Weights of a small GPT-style language model, trained from scratch on English Wikipedia.
Size: 15 layers, width 224, 7 heads of 32, MLP 576 GeGLU, vocabulary 4096, 9.75M parameters.
MLP neurons of a small language model. Each row is named by its layer, matrix (gate and up: input weights) and neuron, and shows model dimensions 0-223. Each number is 128 + 32 x the weight over its row's rms, rounded and kept within 0 to 255. Numbers have three digits each. A neuron's up and down rows have the sign that makes its largest values positive.
A block is one neuron, or neurons of one layer that tend to fire together. After each block is what it responds to, as a language model described it from the Wikipedia text at the highest values.

L4.gate499:102145139158118103054198116127111168104105130116119122118133099070135121123183089146077049199153121143117094200180149148127123163083170136136112135184122170152167151139136138154132142101151117148111145231116091129192197096129125103143123072099085110142118158162130124101122146116118172181091120175150044118136127104082077173178148146140111130156159148153126169160149134169101118152185138153083183090131156122139147143122081131140114097101110136181122138139164132131169147122116111101094072117136138139175063138115070171158165107124076157102111102153188128137143068110104150105105106110085062152108097074126164187157136080139094107150173098138115104145123066108128153102081
L4.up499:120158160135031171141137123107144136112120124138079178122134188116129108140113144114148167167136135110115147154108157149112125097080128171119162160094161063175132133103096098143120070173061140104152184098141156139127116138149074084068144148146137165141162135118107088090130101165058098123122133122124141123064190150152119120107106135086133119158139132160177103108170104145109176116119126125091123132200107114111156153132130191120157131157155079137156159042149164111114118105111096112145112173122105083134092138078171107073128076123185157100167116176132120152072087141092096155174164122197154148079126040105164120147133121139182175148162149152156176190072137155183117106192
Single digits 1–5 ending a number, mostly the year digit (2004, 1965, 2013), or decimals, scores and table stats.

L8.gate223:141104136112142156136094118103117110098156115121174117111059099133063150099180160147120123146128175135091118098149133125120134147136098116147089171150095193078125116112087179166153108072104132091109132090168100051181137143157111122134120144169142074096168138110171156162128121089134126146103111169195077140127104109158127110125167160096102160087118131162149080169141116135142082162073171145094184147127085139119107078199108161118131097193170130164070095171120147157172116116128086071132115096072133120186119160106155182153113135063160176127110116117110167148165053171088112139103170097167153117120061117119128187138182108190159133156097109100172149168075084117072117134144
L8.up223:140125081130150125163156101123167123141154150143163111144108160186107140151122107071073131109194133105138080124145080175119143132164152140129088122111130137128133210168112157114112180152130100127236141107179143069196077177131132076046178146132115182135139090168098131100132089186119141150119109217163082131079107122168153094125122170127163133144129055150110071123092140170136158106096112137090150114150135112173082132097109159138111106092164092121096158090076141100120092095115142112089101124110166124163110091145130127115140162053098143177139141164172123128162077150118205128131164105110133128164065141140171105082052118134122143155110127103161120072100125146180145124130
L8.gate262:169140116159131098114058122151102137162108207139120130185071095092236187175198143134108182101136106139124160135158136149167133122155205151121122139146073099138163109111114155132184129143137159161134124135179128125154107166112114141147134085124111147118136095118080109171120165091076129060119114149132100087113078150163155122170184125163101180161139123127170117094124100107129121155184137078070122162169084077131167092114061125132136151137088113156099124063137051086167146133117072093130137156121084106149089122138135172178107108116108158119087165088089133157149094104125131150198164128097119167098166132112163147107152108160192135077162126076105152137144177173110137099143
L8.up262:118148199145093106138134103080158108150151116124137148166145174178099122131147131143173140065126168125083123113157137148133130155178091182129115156120159159190098170146113174103117070105120059122161103125181119119142098129179123109147155141107170153115134130124147140124166105108147130091143131084173142145169124112110131101157083159106132116144182154129116123137232081126113166148095135047168103122118087107174108171134141095157155131153124095141142091120115144070111123096112097157187150082127147135158088094084182139168073159113093145205080160103087094146211074139204174154190140150156093146090095089156172183071105111160126101189126118129078127128128136130078108114173
L8.gate385:178104120140155138168139140151071129183133141137170104101081146147212114203124054203132134086093114125155136177144148105171132155122142170147140164189083105134176109097129078122176108127126154150105158169072174152154102125078117110148129096165165167124142128102098130098148109187172156076156151149136091151121167146151119156112123173141140131116137146050107169099059137109120159195090114190063161153122109158149127089124141116130125136158088108157136156161101140136173109160156167120122134150169106126093095169193079128155149149117108052138131114132133140102108067154088145090200156105131119095123159124110103106138110099147147095163094092168134101219070178107148105117080
L8.up385:119168104110147090084133140129086134134085116162122146126082174099207108092172199145114139082192128106124081143147137090162077110130161145117085135101110076149124161117174152161126124155161085138085113127130120121178119125105147084127147089154209168104132085117154153161111088093115107180104104124115088158093104098137073152097133144147107170155167143104131096130131112125166088146170198141114100092073078145127117107157118130174168153141154134144151115132123115155126091150127141148079168108098174064202090111170102129075147175150184096162163177080145154158172086127158103129142102134106086142116106148160184206079159163088156119078124124129103156153182037169169168134136
L8.gate572:108103112151137134148044205128067137069119094118114122126056124123128149156108140157139166165116089128144166145103114113147143083086133146127154131164152137140092171121118141092126134116082126157188192096143132059168176134135143164138185123110143193143124101103143072110101116057181121119064085139221131132157204117103123140094140102111150109133115075163104139154089141130127115138114184099151161125140126116144097113130063093184122143125104117167126101149164111114133161145146112127121171068151110157094150168066172149137116142151144090101163146153119077117169085095170095158091128053151096158108079107103133155110137112123122086107047083148143130099081180118027116126109
L8.up572:122082106142131147092101150038143129120170136131130170092101179152173126077049163099173128121145131109094143190159138116129183150144178151084070147080114078115086149147099120100112205159069087186128126143161184113154137128207189188121032158100156165091084125097142116116100143095120088172174119082142119141054131156113194093143120157147100129186115151060113116111083100153153139109129100143146101119111122188178113127093113104178101121081139079114155100123102115129046150154148107176096053100146121135132141103115116151140119108140161140111114124131168127115168095133146118113135100090089079127133116108134151123100173107125119097136166162115119085128166110114086159120102
Word-initial capital F split off as its own token inside capitalized names and titles, e.g. Folklore, Fighters, Fund, Famicom, Fisher; occasionally T, U.

L8.gate75:142104093145152124111130161102137100152084133086115137116141072087158142155168165184089122123124088117166119119107103097141126178162116114144116192178155115211120157119101098068158162157094142122099167123120151118157166101097085154093129195102119119163146135097119179170148098158155071131127131099151173135175187119134133118173137146104117148161147174141144139103110059117132049146124115107072180164098107162119110094077128177119174135142152131144082194154172115107100036136106135087128148115100137173111097135110132171146107119149191162127071100132110070150073174172130102147147104114147176056137115118079175134146125116182119144106118079086128165181119133158056177177175
L8.up75:187053175144102095155163134110129175059141114145165144064118118165154101134154219163076181101111145122133129149090033122077144161146109126118080072104144094115121119212139138059134151116143118110136137116129131114132157128206094134150140065131148177123140165085045127150120137132110129132070155100160174142125127098121130113150156079091093171142105144092126179151131141079133146121098214105113083134161121114060094132171175170096119117157143127105130130143098116139133096142155119106111106160141142102140169102116108131113162129086087169064110156181145164123106141134099139161087179138171151073122086168148161118142144097071171089131071106113105136107102162142146102107187
L8.gate148:125064153101139182138175157131058111176110065109133150189127121186165142187187115138097102111085126099176081100131125086199138133120148144125163112124195152120192107151157076178104157071158145132103120164128097206108163096131093159133111116123086114138139150168120144112137139168118153072149157140142116116136150092114102105150166132062087124129126172124084167167083172097098086117108112179068163132150148139114138107157118128108146106108124134106166106175087144117082085100091122117091179138082157113118156144118174076108143139106169134113196141138056154120124134040116063144118151072104129101159153103122149053081178176127172148116085105135116108115132084117131130132081
L8.up148:137121138118118174095159104105157141125158150074129150120164118104136143133123124105166106164108098124145101112139114105082215115177202090146073066102200156113124134180150127120121166154085112061118112156112120117145137137163092160101115082110160144120111161158123176092123152133072086150054159115075137154048158132180193122073150119062121138174112182096180089174102124155113139133121156145130085116119122096171120053092138108136147111092080098050059151107151095121101129145140138121084171138133083180136110123089130043174157112139136141160096183104132109114119127127117140136146066083085120143147151123115090104109156083116090170148152193078165120125106119177127099102149
L8.gate378:098138081155161146110136102113106135185151147147168141088169156124159069141083104208085061193110172096103129147092105135143109130150165115164082105075134187157116074106148129130131140144134119107193156140154101132132153150155141105179151086131128125134096072110175148193168180091112146088113115093123135160124050164066105128148123145110136107178184136087160114139155057111121141151126152180105168170119110120148139070170138112133105200127093102195076143131063111132150105123122111098078156099126127070157150167146135138158172152149137116155127102114093096071190071096137141127119124108145070109102109119207087073120148105123139122081122083132165151116134130107066073151137
L8.up378:174065131098092144099124105133110189141093134204146132130089135141103066147106128078125108110073148113136145216115084112122125078172119142152143150135173128142172095178083110112173160135149146071132171193125131107086126163075161131066079197113140074139081090095172097110137142158146089130134138131046139129157120041144088138158137159118111141133133156080171095166122154102136070147142121170146157114160135127153123155153058113168084112100146108197073156052171097149043164132144152158113168127132121141179120182141141131116149080161153146137106118149094082125157140145107115146106122126081102093173121140124134106109105117121125131180090136133173132132085076139109145193127
L8.gate506:157155142155166158069110172102062139081117206095159112096053196142170102125185099165090155108097156080084083122086131152161167118119150119130142099121079148139093091148152105109126152105181117157115086084121158175140089151098124149124159087133178121194165118089103134125170143164134155130124141095129134135102146094108117116148143194102086090141114148139163158123111142101139144136125181158095115117131129125161152109163146124134145122200126135075197132088148142180133136151109104064079198176226157141090168176189176154147114094182138151116153131078154186126135132116056135142106170114168163111092087098107124183113157149137168116152097142132098095129176097113113122090111
L8.up506:166146131121149083099187126091106151133112105155060174126144148103164091159135120178094129150083173091150105156164107154174093138138126062167128161047156196130145143142139141165163173112133170127170162098154136100176128072192138156117172130125102124166165137117168158143130171157136102180066132096133111143182139104129161185173143143111097066089112148100109131067138099172109134166112118164128150201114100096076107129089145170146106128099145106163073124069084187115175101117128116102179142107110115148102144157146158157135139160147169194155114126151126104147108181117125072083098127178150164150100189134175115142157174118142164154103107145199091170164145062137167158109133
Unit symbols right after a number, mostly % and also cm, m, °, mm, in tables such as election results, artwork sizes and demographics; sometimes "same" in "the same".

L2.gate27:117204135183127108102095128095120171123124138131084141118097138129135084158134163134182140115178159128121183121152103107133087128101082081098115144136127065104063127066133134128134173089134146160165139156068134089087165090154116136176137137141147090117129094158134104167166143144156125105134077121131187155154117102097126146156098101154095133110134050174125098075160163100106153092183104198175086119129072112112111134106164125117148205158141096134102047127034127143122141133124091138098227189123107072112116079068171120146082075105135111158098091175145066142070172156159126100131129054119151105116130108128121160129125095130133137132119126101146077146121123092063122121138
L2.up27:168152156140102122133125150128157153087118138044109142134079158099180085135152147143105072172120112138107093085099095156196197130121113173155139141147138172163108163086158220084128119144133144158126125132088146165107160144168095167052117130116106197164137179116097137122131139083094113188106138193055151140114091137055097155120055130152158136187153124101116158124117144137122042121066156150140133090101091134141099129105111120130164117169122121113123179146102137143167171149114140114132152149098102121080155109116187133155109139182134111073122082156172109152143138129132171157099089130090102106127120140140135146085098167102071213114120109063169113151145078109098199114111
L2.gate67:153072131118098059116131160136129100113140114106228149119091108138215107096101101151188127147084169136085092156152122159127078151202117069142096130129163093132115109156116131098122153163112095140180146102171123126205147167142200116160162126104139115045132121171120156151155158099098143144116105204131092101125133104174142142093123171164087167178109177115117045071093146130158118145059136122169182124117160154107098099128098164146134111130145094144107148104166093110150109160121075138113084110128108192103106093128150128149157164106115144082097078166129099141126126128134148141095105084185156104171144126151096086193145096134102127117080139113163165093189112072138128101167
L2.up67:151119123147169121116159126098102104122149139128075092180140163104148142137097023127118156135187131118098074162164123076082124160127101149085102103153191129095115113123152093064138137153104179112220123153143212137011080074066123134109224107136088132107105200117110140119116081126113127115153155110133150158152157164071124094111178100062108121153102157089128138109175086108096132127064111130122186052104128103135140125149112105170181133167130161134117176107141142168158116134082119158095082150167113179124130122122136068156163134155093121129170071126095094128080146122125110146140164153135123109142144136131145103116119126121157126084086159128110147084095177137112133110120
L2.gate306:130160181158061110096126137125085167131129117129131142143132088202159092110130186092141171174185159180135127070166165121169119122148131135150047189129135119159182092128127146086108151155128135161237127162144205158087097123117116117119181089114144151106122134084095094120146107091121078115098112160126139115147167166091114108108148131124104137162182142126121125108141093139124134101121086153194164080114161183121138114074062081205135150079125087128156120062169168157148134171133082147141167166081121140155066103171140125107179137153132130151146125092130134121099131195115113116112139146066116112116121101118094099123109198100129125133090167177157103161104103107114066094070
L2.up306:162117108129073199148139126139112069188121068146124074140121118149172121123130145113097134130175105094092177120134155166187175139123052113159104106171148123131112072114104150068167143133097110124179101173180169076109173162096065174096110136090194162096128120118163093157147114079089098111150101100137136088127111179099106142082148127147116147207140139094149147190086125146130138189091135129149174077120131195102144111095132092198211135100113144139142128106153144100186142150130176105084121151147114111113078118143070118109100167146146108130127153109097129106122110104100151121146185110099204137171127159097108163068103087118120133103110168161135104077174160141076135099097
L2.gate374:084138104184154086151135085104121105114137143096082135146146174121131147155172106078068195117143109156094098198154101154149111126111105140159082097127092162153120144109084107092134129130145195096137142116132137136154173111153139157099171112133180113147069153194164073159162037143129169140107113143138180110171154163139144126185099169143127129082141077072128091133162126097135155119062129136109226113102101123127096131189117055129105142156083139178161147105124128173120112127067128125198162120109131156082105172134142151107138109068122111120124125132125112141136148147146146060078155151106125083054165115080145163134124109149114201124118162076086097135109074079172117166135
L2.up374:109142182141154111181171127085119093100149156065059171109108107107127143136108136139132151099110085147038131129149112179138142124125166117116108127062128101115115128106073132140104113106116131132126158099106148069155193090175150125068102107122120089074109154119205126165187110108150165110098139087152168087158105083111118112169119160146094122088125112139205130198127093155138159181119145075191170157130149120096179195130175143077106099104135118150141130127085115114201127111136062123143146163042169063123137090117125100153153135101149149118142146106159116139095113124146167175085140153134121075118113145193174163109141094123088142125132097162158101129187079070183124144148
The letter F or f standing alone as a word's first piece, in names and words like Fukunaga, Folk, Fisheries, federal, fatalities, or mid-word in ratify and downfalls.

L4.gate235:177143164136071149143108122092099104204102147108133165130132107108067097131142134169109191082151115140024124112169076127035196156176103115134130055192147137088107109180136046084089130167167125113085187103085123163124156125161094167161184143164114161173133103122135156121147138103139140124103124161117148146143128169149150141119104072140080132149106154208117161178131134112087141109162121109172129127133109113135119076091165113126139102175041099097101104133175110152150137129132159106092110119121176163068071095115170159103130128186151151144163095164130102153165151111150175162158129104187152125126144173118123126152175147137148159138103096111158147139103126164089113133089
L4.up235:174145156119180166098114137140087079167162119148074159094118153102115027149122157139111162083101128116057152087120118196106147128110142135129072093057105201113108093129075122162169145122191120148086101109134095145120132103160125126090140123117093123099152136091130133168159110175154050173091061088103177134152115094195133118113111096098133107139162157205160098129121143153136154057106127098113073111057084123101096125121125116170212175159096095109069126140114103120093124145134142141115110149119104158078108153093129171125132089166151122115153167084135103114111193142107176111128078110180119078113120092162101162099190116093091142154108151148144086108164139139111121153118
Mostly the % sign after decimal figures in census demographics and population-change tables (15.4%, 0.2%); more weakly, "from" and word-ending pieces.

L2.gate65:103115153168073122137142081134050105113124123123071126145086084127173099131123109109172109084134145152148182084134158202213138082116144111124088157154125200154138132145114145056120151116084154144070109166129198119159135111116132096164127111188112121164143093151100112134189115091121100101074057057144103075130109082144149112110135062134067090118126141154160089163156094089102108148080113117118094109104150167129138160106162139129134168143130148093137137083134134088159071142156109073120101123125093122149117101085110137088181160129148122141104161090074123082113145153072135063126145165192164159156129095136135146191150126089122094190100121065154140165166162089161111110126
L2.up65:141125096108081189092140056151089155057146102132121130144119116121180125087157081095174176073064105163109140118140183158151141128190152069130147140149119071151049161060138153115124130118055112095082147116095109106147075077108180135138096144155102155139115156100102144142171160092155112161083100127163073094175092118057134120135136110115137115124115093151143091084090093147085091106182145156122122127193129179032119173135128110153121145063134179118151114096112127061138110152119097150112106113107106100125112130108096142095175105134087113137088127151122104120041125147161129100109087147199080076149147079116102141118101131123112150137124125108115127147154078066155129120134
L2.gate69:046095180082113099097161069113103153143152085161153136120108109122166118074126139147105143143040193119092210139167186164109076151098135144122160120118116123147118162108140074100173086146129131135094176149137119083178122152125088140079171132177171155122101094137124110086147134051135130103127067112144116093134129116112108162181107128108143176129055132174165142113114082120116127140213081123138076194059152156168095156154148149107087129138115152114107153109167101058161095120119062130117115111123087136150109087120133125119135190082148098117182132144088152112146123151167102110135128152172113119139091121119162144068138125210113140119164145100185156178164152110123088105115
L2.up69:151154101041108129123153124142091158122156165126100131144129102137133091118071152131132093083090165158124104110146091095141104155100123133148079178146131140116114255169113153080139100102135082141124128112126131212136190178139161086092074100132109081118101115070164137109122102173172131118044083130112098099154162123131101136149134149067100134167125120135100077174169146107154147162165119140135135101147146067126144134114163109101108133109141081146123127083161047087149088157158089167103140127064086100120130126098138133151095110097084134104197089086118132082122095170134145123105093102114122147125141144133183173100154219133207135159168088116145152147146102092127091108127
L2.gate74:051142097108126140075083100140157131183136088120062140107134166123215136080055161078145137083081150176084090147122103141115105132126099173150093084130129123143115103149100105091138197147087069094133115117126071150114169105142153126125151157108100156102116074155170128121144084135114163184119147155132101122183112112157112136114114114146135119097100203115149164131151163202087160163146196119138125087204145129118137130141114125121136114117109109100151056119143108106138102094083128164205116125143111171161155086134154096146159103142175136154200113150118133103110153144187124113124151159158162110144049159121126083137123129065071104094141177062144132146146170116195080141168
L2.up74:098153092148145106152146109141121133072160055112104162098128157128126123075113175140129160118128128119166106101120115193116133117114109162120120086088107139117107099100078158155101132086161090162107177135067080139157106079176135152211140127156130088086150158166128124094148089112089115169113165139134115141144128074146231118137082144164167161071091151147095130154111140110142149149160121128152101124125159178083143122152128068091133152068164137088093106114079166081106134159128184133130163174092149139137142125095130156105120097107167121237125081167158142094151200120164131127131089119148115146083193076114068132199147196101101103102132143127175120094139086096128182155178
L2.gate318:091087098162155152097080181164127071120134108089063173130063086129180136112165181116071151135118105084135128132121077181142118125094142136122126158136170081138155118109119158050080122159133104135141171109169138142154161150148074142120141153144161103095155064121133133091149115061094106122154086110158136129135119082190139108141175091171114143110143090102134106151147071096168109084096047125137082135102105134118086151086159162102149130122136105096132152138091132135151118187137128169120164137099191071106118174121143166124125186103085151102163165189169154066147139157205099107093114082079148135105122058177095139148144100146098157172137116146083085177143138110146113195142
L2.up318:114086117180095114101170027145196193164181127213128038132146152075125136146117105142201104094141108118122112101124130097086121193170094150157130208119148115099116100131177124165075105159063122104082122137148147090154108122092147136142096140137089158141110116145126110124177131141122083167082096114187098154130105100133122127169120155103195114178129120098163152125137085142071049104174122146115134147128128125130101141116097160122155078106093156141088129122098124126127101163143136120138107120151107145154203066151151127159117173143077057103112102110129134142152027159072112142106119151203108137132167131118141180115127118166125148121163110135142133156132087096067119116125
Single digits in sports tables, scores, years and statistics (3–2, 3.08, 2024), plus mid-word pieces ol and u (Tolkien, Kolkata, February).

L8.gate113:136113094131102168125132104087063197131143120107142101154161100145127116064129167115108147156152088073122128106133122144102185103090167094155149093075074149113148121111091093137073125068154162155137105119173152166180136130200182151123121100133132067139185090082153156122156165143096118149111167078089122125154204054158111133112140063129085154148102102159120185119149148168146124132122165121128160113125147075177155152125114180167138051181149147174117134104088092133164120092135103147088158124130165126132131177146116158165224126067154115126178116153114124120153134055117113182136136156135169117086165157174148112184118108183177136091142139096083166127146069144116117136128
L8.up113:176172141120103096136185172159073088122107101119101095169125052123148067169099102129130113109127197122153107133167162166116161185115166113119097123149075140147119066177144058100158125123142086157091187163151144117077110086097091105124217131126141111127134090136187122123116128143080134110140143110120133114129160118150162178141172132101133137183158092162146148157099119140116144132071115155060169116182123119107121116122114106133131131111116085095138146121153055113103116108218193092131106156049175138150132151183138122144158133115145138094115108094139110068137125103175148063108085082092117150074109126072151077097071147171149114108140078086149119073075159113090140128144
L8.gate191:118099139092159137074139172114149102113159107135188110129100046114043089163147171201118141134121117170182167135048159119128120125074113157191135150162076125182135085138131120097145089100107123126112103152123168114178166153134121170163131154157130166173194104102172184145111133121082122165097118192082170122126114098117132147146182140103118140105168145227074108177162088181098090120122101158094128134109119081079114086126129183119169075187131121116169137139118130109127128116155128077179113139110096161175085093117148170141110163112123105121131058139101134095089184166110096063111169122130144083098101118109146168126095155165093133145168136133117102161127172122134093138109
L8.up191:125172189105165098091147180080084151090091139125133135105079166115111157057178167088104146127137185068158106139134142133077138118116149118129171155163140136055138101110185153132109136096120127109144162145142148126149173182128114148072092115086089112127135088155167160068156174127180149148091149102194133129129129227155115124154127155166123109071159153131128120181144165147135113141157109134103107109155117117057114145129164162110146159112197081104145123109130117074083095131100115144121153141112088134123092105137117115105143180099155104136110114105109109135168112142154147114138102153163074127160152073191111141098097118198124049225138075111136027168165106160134145138110
L8.gate199:102093115158177066137151133097063074104154108158143115152192129135134105085169175089137115149128085094133178070117103115118179130129151117196131111158152132169152132133144154146074135136137120150127159134116105046155102116147148120162133139180130111097111116114134165096194136142170119160122142103137158117116160073053147152158154116098109111075157088090141143120154090107105107169158087118103098144137123115077149151131123154090057140187156149125064195146146087154117117110144072180162153108088067071186123170138121079131159128148131110111111093089104063106138123101142160097179138126170166076174120128126154127073068173157102197135047112142150133193095121145078161119136
L8.up199:168101098097122169223137165102165106141140035111115136124126160109142116125123143119157090102156120141108180169149102166161036112194191107143130058098129120150124171104156148164063196130114148118122121111144098121101164185122158131177142163165111133156123119085151161121084057150119104137157109165144134182132157144149156137146132119164061109071144167114097124158184109084134122122151147137105104203111091157169048119109070115149102125137090139124130143125159172104157165105147105179131129111122183089145117091140102137187129152130137100093155178070108145158150153153122162154180148132152124154126098088141143171163140147117182150076100188106147118155074172103172162109170
L8.gate338:039094176104101142132125137119097140104131117058075134139083125116140099072123123092122105115113095076138209088091084066172118125128078123140116117184169138100080092136093148128107111154175140107123093148107105143109156126099081090093161105185156070194103167141168059130159119085141148140117157163066187117102162121100115114139119166072144150092119122104105185122131129111079152109178102143135147085167095072134101148171099147118172091147119078108138129128102179085147144128132136154090109074099141114139140089136114137121166145060163136104104122166095109151154176150118126104186087169098106080137180107144214064103063165167186127159145155108116144109104109097105137117119
L8.up338:205136202216098104122158119128162124111217138092134136102121092139098166129137179122176154140137109115103116114110087159122121163116150127142079141123095130082104164123172150123106139132146169107151163175133175096105069113150180106152124078190046076076108133130157117217131099143107148088136175117142095121151105087175099147132164159134108071104143183197116162132148073132106067105194130141115165049184132089113122098126138134144105143094122129093169152098123145146101134105113110093128119158135134140114157144155104155109167092130122082116143105152096169089088117149103149146137092116177113101094146105139139112191083198117168163059168144104110134124151117059118189136117
Final tokens that complete a number or abbreviation, mainly the digit after a decimal point (10.4%, 3:58) and capitals in acronyms (DMZ, AMSL, TAMBRAS).